From a checkpoint of a small transformer trained on Wikipedia: 121M parameters.
MLP neurons of a small language model. Each row is named by its layer, matrix (down: output weights) and neuron, and shows model dimensions 480-735. Each number is 500 + 25 x the weight over its row's rms, rounded and kept within 0 to 999. Numbers have three digits each.
After each neuron's rows, "raises" lists the tokens whose logits its output raises most directly, leaving later layers aside.

L12.down15:508496499506519516471462500496510504510460523500471530524498497488529500514508467510516526481465566490513475519487502532507458476495539473456516505515469512495502495514480501518543502468508467477509534518510490494491519496522494491465502537509492543531537482530543505434538483505483477494480470482511485475482482491465501467514496538497474480525539439478548517493548489470507482490539468526465502542540527503505502482488494490511524509567530546525484522483458488484538503490526515490465454506482520529523535481511461491496470455506501498500469466501437477508502524517492511492465535487468485524482487515483483472496499553519503480565550452539496468509519473532471499535443517482500529517496481482499502528497502485465469532500491483484531498490485538485488456478504515
raises: "ibliography", " light", "ography", "ean", "ased"

L12.down2717:490468511493531460494526561507486509508484498459497520534468521490543473502516514513538516490486560584502509516524491534458514514478494508487472481499563502514502543517505540506477495505499487512548502464486479475496483533508498498508477492524520490476512495486506504463532523505508509494491491479478504523502506482528513504457537499469490518523514524512540511463536493459489509519576501438496518501513506476507477528505477541482512478489487522535527517498532477511471527475527526483536470511543513499529505559486527480486495497494487506483516518464487461479478412461504529462526468535499497562455473535495490527447511508492534543506507479495540466522510513477438514477540545474503504457510473512485448526481502495491475458499511516500494496507482505495464507509493523
raises: "ims", "ing", "weight", "ind", "ings"

L12.down1611:494483530432497505487487486500528493493513526527527454502478496469482474542488483482461557525516484509506516490500511509517507449489475514499487504494522495485506521495473459492451538487524509501478517498509515528491529505501477514488505524486499492468533480464476493515507535511491473492467523562508464510493480499519521502504478500484529518471506529490478515553513464482496484479507566470507464517524540506473488539475524470484554543487483492515495487505507471475530499488502509467508540509503489480476477483516486509523489522505477488515495502518436497477458465481520495546534529516528540478517501459510492495508482513532531535525532506502488524487498520527494514534540547490503481511489500505513540506525511527509506543485488494504481482485497496536523497505501490
raises: "ides", "os", "ou", "id", "onom"

L12.down2954:481492512485515460448457463483534463463516477502539438493508517458449524496468564504502488470505521501447522483512475479507517528499463493492525530512495486491499501466520494487500529515526561534478498461467462518509496495497524511525503506499455480490509483500465471472525493474489495510463529503504484474467489494509540498476448509502442466495490528523523497507498546491538503484511489490505437463512464501569515460505493528538471473535495494511490482495546455492526498482509447482490521535492536477504481515491510486490463494474498473510472505457502534534521514494493510466503460518514495517495493457467536484503536494481470482513470510508494535523498481449530444507500523555495501509486492467490502473522504558531515482491513543541469518483502489509476480485489488
raises: " by", "of", "with", "to", "where"

L12.down1514:485524530487519525452472494483537496518462514531483498529498530431570471516512509510527491524556508494513555530492458475504484514465510514476466548520495559518525570471473475513477499509518442518517501497491523514503516517511521517494496461499493479507535420542541472518519478499515478458487506467512492464503502518535475516525497484545505466474526510473493488508527486539521469501495554465473500481452503475519472533511537505476536507517539521518512497523479489510536472474523499488509506471493529520491459505511484476529472455504498519534532487464527512467448452478527504517495553463508542494523464540447518484481520514498496515535497499497479496518486488505478483480496475489465518453510525508479498442537527491517514520498521534497507503516508526530529519506464509
raises: "as", "os", "ros", "o", "es"

L12.down997:470471448540484535546496517500563478514525492493487482527495499506486528474505537509504538512510515566458475491458485525505484482538475519463496525544478500511447518467483496528526512534483478508495529481540521495496505526454491451484504516491511476484504458522529522482478500518529513496526474515483499471523506508501456470474486480527487491464500511525481524508500500486523485494498494474480496458506555513501521494550506469528496476503485568508528507470488502455460502511497523537488552472509517513519471560516532537510531486513539509473511516499465505473489494497567500527509481506486488511506501525520491493503481488453498524457524486511478498531508488513482533503534482498536488445536475506498543513475502455453539487486512522496504507497517482484541500462493490
raises: "le", "rang", "ong", "les", "lection"

L12.down1105:511459462522534534492515506481449536493505520475528475507495496509515522506504480491504520511501542496472522519474511491499477517483510483500491511499477524495485535512486478506490547490511468499541487558503574466492485493486512514506526534468541505487453516492489532475443524548514501463510515526528516496483515509470498492483478466493462526526475480558478540491516531510536467495482496506514523499521520510534456502467488503504528532538484494470529472486481497485473492467481505494527489504498493560557506462535525484470469455487519519450493474465521467483490503512540546511500505503509501487532525518513508480472522479475474521475504466453528567523487561509504496539500501502492468529512494490494494518550517518483509474527529508482467461527529499488503497479516509
raises: "gar", "ault", "y", "yard", "board"

L12.down1886:485571468487521482500518464502496463483509472485558511530499493484506489469549469488500503540525475501524510511513498477479474512511519436508521499504496519500507509508516516476486496467522528532462504534488491537511453538508509525508540526513515490536512513552474504458471439551511499510472502516494473496446499500480468491554515500516542510490491512496538482462473511458538517512492497467468502479489512513488482475467534510511505500504509492489469503498464482466508501517514457510539483563500487512497494502559432482510481455517505428517502523477470506471459451555492540511476494506471521497504507544492477531449478492536524492501504508481492496543475527494461505491465540517514471517528476514525529484500513489465454500492502479525499535462510508491497517529513511
raises: " pres", " rep", " replaced", " dec", " exhib"

L12.down2414:492523476492513489541536525545499523436534480481521512517461535497497462507544500494504542485493485487513500514480473524467536500498504487509517538499556485543511548520484489530496481502515477486514477497509465465496476545510499537525500490505468517505514443445511501531514507500542480525440511556520513470480484521529502527503537528510515526491466507476551483502516569524484494537551478507478506517471501491525516496476492550489499435469512513512454449522488539480483474462521514508578525522515488473480496539545502528490489499512489472551483513512533514479464465527490548487554497519515463469505532532523502487531506489548499469425482504517478542521509537542462462459494511526476507514468495513500491554490506488493499493470541500494494515476534480491493490524516522
raises: " level", " levels", " stage", " basis", " stages"

L12.down1207:501480537482507497494502524454469509480506534547510504490483481490456500511518507528471553515499534444470510471472539480505512529473490488501487473513541493461489511497537538484511465499479507487504504497539508506468462491503539501514496499545498527490507491471526490498450536483494497494508502506516469488501527466514510466486520509500454492550493526453506532517502517535495500507525513489454513499459527485541499491488533479480500458499502501493494482533528504474492499481526478534475505494504458537536467461480488510549496537496513481512522497481554504477500521472477475525464459473530483534520540540484489506465544514492504506495496524463477471506520508529446480531467491496513517516509478500492461509473515489551514476531475477441499488462512500489543538490518508
raises: " them", " my", " Role", "ual", " board"

L12.down2033:497522578492464482519438515443477529512489533514533517473548483489501531511498545498474493497506471469527511524478554483504471471513516504527532521497489505482499543571482512487516518469488489498508542527500495493521488515503494479502492485568555512485478533494496509500592509543519505411559479521486500564514505512488489495532567486498526520570504486504468496515549476531509522503491511511499486507518513432507552472502448514502521467489480488482510528519517524499497519469524516501467468479501509502551551491496474523516519524516468534488510481507510471552486498475487476467560533478559526536526508438536520460534509484499478521493483527503515522490513544505472510479501495479501536504497514487536508519472473527484478521499486495541465488486518495505514547520511515
raises: "ille", " Les", "uel", "its", " du"

L12.down2331:526464503516519518487498498500498523531503482493529474482506492545491539516513518476476497531525489519483531459513495521523508472538517527525530491532476490489521481496506495478472506517501476454507539474468502499502504530491494498534497499487520461497565514520474499545459528497512527463499541512502443490454512486500472522507457460501484524471486462488505470535505522525542465526501481502465513495490517493499495509531496502504504497537511491490432516488483498500499536522490466533492487520486517517496510509508525509542465496503491472496474534517503513481466491501488529439489519470499528439519530523526530488494509498479492482493524551476482508504495498435441520495518487509484495533536511501500488463509509524498497514486522477502490484498483505474490476462445533
raises: "mer", " company", "opher", "ger", " group"

L12.down1949:488486501476498459536516527481514508481471522490467494539522553506535511513486480494506516527472521490506442475507492518550473499524432505516517499471513504491507490466521475520456444455499505510508493489517495514469534487466505494530492506518486503477491531482499531500488475498491540521472511469519518515493484513495510508488479521563486513519491482509470523491484522515522515469509482569529455539551499469521527511502501524470491544508473496441553489472499495505500503525474489500456497540534491542500497478470499446503515559544490474472519490527548484486484451510507513481466501524548457498532485492502476505538508469502500459477545532494464460512481447466483543515546518497456476509547522432534469494503499501496514538518474505480518527478501475502525512534472527
raises: " T", " K", " live", " Ext", " ESPN"

L12.down789:475503447455480527501503510499486485497502545459465454503530511478491503462543498476459485509498506526475542504511512474483474494498486530508509504503490480526502497503522518475483497476527505516484507542510471490464483513458511521483453490495521467449509481510535508481493566534484485499499475529471551517469515473532501491524455522513489506493484500519509511470496501460534478493470482545501478463507503498488539540490499525463491512509517490487470506480485468486511524516527490527486455516524487482508501525509521509482505457458505524499470551483529483488546492498503502520490484488503484496492506470490509509504512503511508486497517499481472476515450481545507553477528465504501528518514500570475452490543529471514501518491526486509491516501491521486530518510488497
raises: " short", " English", " '", " Polish", " meaning"

L12.down1684:510470535532475515544485501507506532502482522489469501502480504461494513540522489489460555496513534467515463498472523517473487478475521494465489492500536493504517508503506521482520514517543529479506484485555491470444464468497494521544545498493512481525473496464497482537534511500502501502518503520486480510488461464497529462472504508533507509482481525445490513516523513489515504533520458480538541487529517508500494535512508487463502501467512502476517464548493553474507513513468536518481485498476461449474495498532477458458482525502468466489508527473528513552543510507539492532483480524511504489490522500484483493458519487523503509493500500461508541477507479526489488504518489455485532528526544483497493508515496508536442457502486469517490513426496476525500472487493502
raises: "l", "ner", "anda", "ania", "yn"

L12.down2522:525513503468455504486509438503506515483505485504493519469494517503487460522452482540509486526471491495525510467494533520504546472472520504476511499530469463516483568457521501488497521534563458507465522516552516493550525499500520509496511500527474472488498476517492469482470529505506554510538480503496485478489507490483495510548490489510523529503502497514495498490474526505480496469507555483518516516555454517499550503460488498498481501485502497486484494523481467498501487548505525534498478478491468466460518570492528522487529491498533481477523467477481499481503442522531514464508485474481514550496494506507526541451539499458495520467523499553496521472520483504440509493517482522521522517499469505514483477487514502530526487503455503526501483545463507479473540516430514
raises: "\n\n", "\n", " effect", " listed", "\"\n\n"

L12.down725:480503472500464541489529539503493499482523511471516498447495540462521520497486513474518501492494519498522489509456492480499470478488450529475451512524530519520491528485512483489492444519493483533509512513491509506507489525518476515478461484480530522519478502484463499481486520486518509541472536485449500528498515502490489463502592470510534480554483537525552495520471485501530459527436509474511520469535502540507502490503480491540484498536458519491516514493521517526553553501522473517487504518474521537477507494477530512464474522509516474484514528476516501519473524522496488520469537470466534443496486500484532492480474482530524476476498518486533472474490517522491475552501519518525496529533546501535497493495529474498531499507463512501498469511486491523510499459503495
raises: " applications", " since", " also", " become", " always"

L12.down1402:510480481500464505532512509468513519478535504510514472494528524506527531504457518466514578500530497468506496483557499534460478501499476464473515497518476507468475510514479488442461505513501455524520475520527530483536498472512541507511489466515491483438526519522457537462469528521472535488475489502506486490531488498464507464486553463486538499500499541471473518505476512469488529481509497471507521473535499500519483545479478513457485480524519537544495463534520509509485464478544511484496489559477493466499479479496512493454499492516481498512511456477502494488505546500523508489492505530498537510528503516476494486493514485516436518516529505484476463488530503514545511476526527500535541518537507523491520508476472518468483488512441480471487516478504534522524481493509549
raises: ":", " :", ":\n\n", ":\n", "\":"

L12.down1766:497508523480527539474518485494478473489496488505503520552510492527520515478496501488498522504491491496509503482503524475512475503505525529480462478464513487494524504499468477515477491496488486514485535460510515506513533493459511572526521491472516513518536555492488498510479477491507524468509549468473499541545509515536476489496529547477503521529526487513491503488514505465476483459484459512497482524517499466508536488475529522520509502551507517482486490509522511502548499491472484481446504497520484511510494545492473527530531507505480474511475512521514489501473475461505498456497525498496511535538454496442476515505524497496477510537479521487501494521503451496510469488485497466457526520503503531491525545534519476503461509501486552476504513491503474492541440496475501
raises: "us", "utt", "ir", "iring", "acing"

L12.down883:472503509521515483466488517485486525505486478506478522520518521496501498414539492468470533519483485501488481500517453495504484521472518503481522492554460507525495497501497531490477495526482497497445493495511569511555514493491524534465489484519480497498522489514502466511479508515452512499517489533487523482484516550478470492514492473478509432476486505484460509510513527463495528536480506482527457497516478506543518540485488479476508483519517510540487471496487500478501501485532531539500525499509522507518476475484559513526507548476503507494520502455490509511483536494474477511494496509461470482523468536494507501489498503497490478486494520454467471502502527548546541526550539537507502490546478473484488536455518510469496521439477520454520498499499483512525527485512518
raises: " Times", " Star", " Arg", " Obs", "erald"

L12.down2991:534502495482463528478529524501496551513515494529495528486496470511461482502486508528496517495496539494455500490504539495477524512491490517504535503480467537521484496522518513522526525477495514481518504494479516524489491496471514472520479486475477537499447480479499486491510494497529496516487492499474461450455511517473575455501480473483488506481483485507500478509490495458502497469494522507506511463473543454498458478518549466529467498486492477503493540517514489451475454499466491482538497553513492438464489478495526524500498546471478526441507495537487502465510452522515474455483492514489489505453491476530510497512497501502518506525505530515508479481483472510495515474491502496453484486473495540474534510520467504533484502481497512500481454502537503451484546520498478
raises: " etc", " respectively", " If", " But", " Final"

L12.down2488:502514473522521441507520536484499588464468526541525512512489440532465519488508495519486457486511499502550491509521467494525510481480510501494528517482482469491512509490506501501466477500503522504502487477503488535481525499457474446448538524476528539477485509520467529488515509482515505471486509527466516503463484495525510469462499501485529498478469501493460440508524512472493527480519496487458479511466528504515506492446534499509509558477477492474493506479483471482496513456527471515538498481553485472533491458506524522505463497532487561525530497487481481490511499508518493532495483499521459441485463514483516490538477479510473485467513482500481523493472505551484485468522501509502490474477508485522482488511494553539490502506494482522504502510492471527517490519465562
raises: "eries", "onia", "ance", "aj", "hol"

L12.down1577:515537539509488518503486500466548472495535464499529508468504499510546491443498502465493479517512531497459525503452521495483528476497521484522535500496443476509503491526510495496528526468531491489496475510523481506505478465479465481466430514477488505460519505489524475492533478508499514485532471533450536491541506505471496504516514526448582526523529463476489519496515552505484449479474519514457567479526503500489558476472508500509496477538531487445504530500532526481483515487530486479492521544459466491505502516520517517522549479465520503519493514483487538494478499489473506476518458500499476504525499490493488509507508482493496524546455472510535514501533483506524489508522492519485480485516487510510523500528482496459525480489511553538513491519465497543468475504464514
raises: "ates", "iring", "ate", "ender", "us"

L12.down1403:523568497512488557513489513475506478487511464496509483522509542512535521494515504475488526495480496483461523461513464545537472497479546516497523504488519493536511484470508532519506461488501555489570488501509492506476502510518523520524534536558510480453476477521522506465491474480486460487448490491462509457495461473456489513516492475494504457479498513523439488476543525491481488512497519506500519505471468542489485531527505522538526495456506474512461513533494533497515471534501508431503562474506491508485554512493483491513488508510515504493483508517478539521477524510508487480523506475520504485462507514479551506507513501486517482497496531496477505455492495513500498510485478479497526521512481519476478480498465461520496526557514494482483514499524503513509506496471541
raises: "s", "ges", "les", "ics", "ns"

L12.down825:498484521467474539476476523506544488491541498488483504498502476474504477470506504563484505518538476517449536447492475465473484542536502522524520475506469494525532465472530490513498499465514515486472507510469521460489483482481551509509511496492503487517449483502504475531534545510497528494526475491523547522519491499492491482492498502529477518494470527521546563534510539457525513499468498517503518518506530514474477574484481522475502516500533481478540515513498509460497531491500516500467536507526540481480468533509520442471500507473481495517498521557529493510504528498485486477541507483481506479532485468441498502489494478505501541472483493492506489446516519489489494578478491451431474517519461521491457532513494494510461471514525527539485511485488517465477504485504517
raises: " series", "iga", " war", " table", " Series"

L12.down1825:540488500520462543475474469507430502475502493497471468515454494515501507521531495478547504472519517471510504499476516483490514498482484522458535503545475495521503475456475508440534470463503520509518539489529515488473505510457464491488526484526523494506562525466490524471508440522492477493496454498495490548548501504471524494502534513518466537495516460477523520510525520511495453500511553489499452521516531527482496519508475495485482455486508481493515449494530518511479487539469499507484485481478538535436503514528485482526537466499497496493430483476484485508466461517515511557516494542531483500525496505495492571496476526492484494500484488484470511476493488506495471474515527508508519452519458499520509515512503512541545480480548507516549518517502488499487496521533492
raises: "ments", "mentary", "ment", "ations", "ten"

L12.down1164:509470475513528496486550485469498528509481514498490510526514547532489458497498497471480541520541483504536448492472491522462524489520509506499491514451495528479499526529485502493483507497498506550472537501497510509513493433535522488494493497545497527499495532497465503488506508499532494488473473532538505491552516526477482504490514477487539479492482500474512455517522490508508466515473491503505476510547524521491523511462491509475467478489489537506479490507535485510454501524497498504512523519455469501497500482535513487515507489477448477513481495509558487486513452501530524489493503459511489514456466451526497490486464453493484488495469461516473517475486517515500512462493479488490503508482539518505504478542477506516479518493489472487507468509503517500477500507511480
raises: "IR", "OS", "RI", "EN", "ST"

L12.down1719:474509490479533483546549505489453509498482495512475449476465478498494546517565464508474501546507473513491489504510520534524497525477520493549529537479478536526447481524505527490493498481501460473523500487514500522486512498485497467485490474476477523505496508462460494512494510460469503490459484478512485465490508538494512535485516509514500502502516526523515460493511463478474475515497473498475507492483509501536501474505514466490562488473500496490511506508506488468490501493511544583511542478447474531501488516513481504500518502470507512518477479492511499482503474456521497535478466506518509471489478457482519530498460466538461474453498493504502456502486517562466492509499491501491507524511481571495471477442553481511489519480528515521525512479551493509492452563490497
raises: "ts", "eb", "ter", "ics", "ted"

L12.down2308:532495505523488496486503473467539485520534475526531559534522465522508454506497525504506490482497489486486499504491536469465483530517502443532541466512523537508474511483494530512445491527471526499495494524510518496486517466480512526526542497489498482503518493506525449467520536494479513572519526512493472493517537518501497489553482536522495539485490483508511554501484432497524515510522465489508480485456492520499514474496470495489508491475521490535525518502515494515420521555469491513529508501515505559512468513486513523489523483496476534442458520519498506527531482442491513517489482460471498507482517508513547496540510521531542526496481503505506518503502507500517455520525474497511488468549450504523477476540485534539456484502500497491518478542481501460528485473526516
raises: "ember", "ory", "ided", "emb", "ance"

L12.down1049:489549520492463536500521462475496513467522488468474468523487467475499509536525521499495512504515478520473459491529538501473500493532506506497506498510487517510529478475497446539515483521529475491526493521464459536471495494506465496483525457516525519486481476489491490422535480502537519456483480496530551482495500532484528510552521506545491496492465474496506496472496496484455485494483502536505480512467487551517511513473497499515525522508491481526494486507514499511521521479507463473529549512536491511506494513522479505553518488485518481471511494507509478493487524432508516512522544492504513546455490501540532471508517498538521530525527518499541499512489493474497538488512488474459528510506485470473521477478477523491473492522483480526457520489505507508509490524471490
raises: "s", "ors", "eries", "urs", "Is"

L12.down3035:502519507494512477498522511485463506528438485512496498541517507481503513520471466497507478500518524529514518514486543479481558508515526535558493512501526516453527497505521493486470529498539498511470507481458484541501502509529466496495495529533495500491462476481495479489532464458499524504533529503456492496540517509491508508544533485492508520496561498528510519507542499490485541508521515532467476463537522483468458525473486538528510483466494524502486527481492490446507476512445479522500503511491541488499489482515493510479548541515460546457506468507520500467472493441511503478499542503474469500445474460534556485522443444479513484512496480523496513499530493507507516505523505483497504455509512495486488528489482479508493518488456517466515486517503466459477512523466521
raises: "ear", "ever", "istance", "ek", "esc"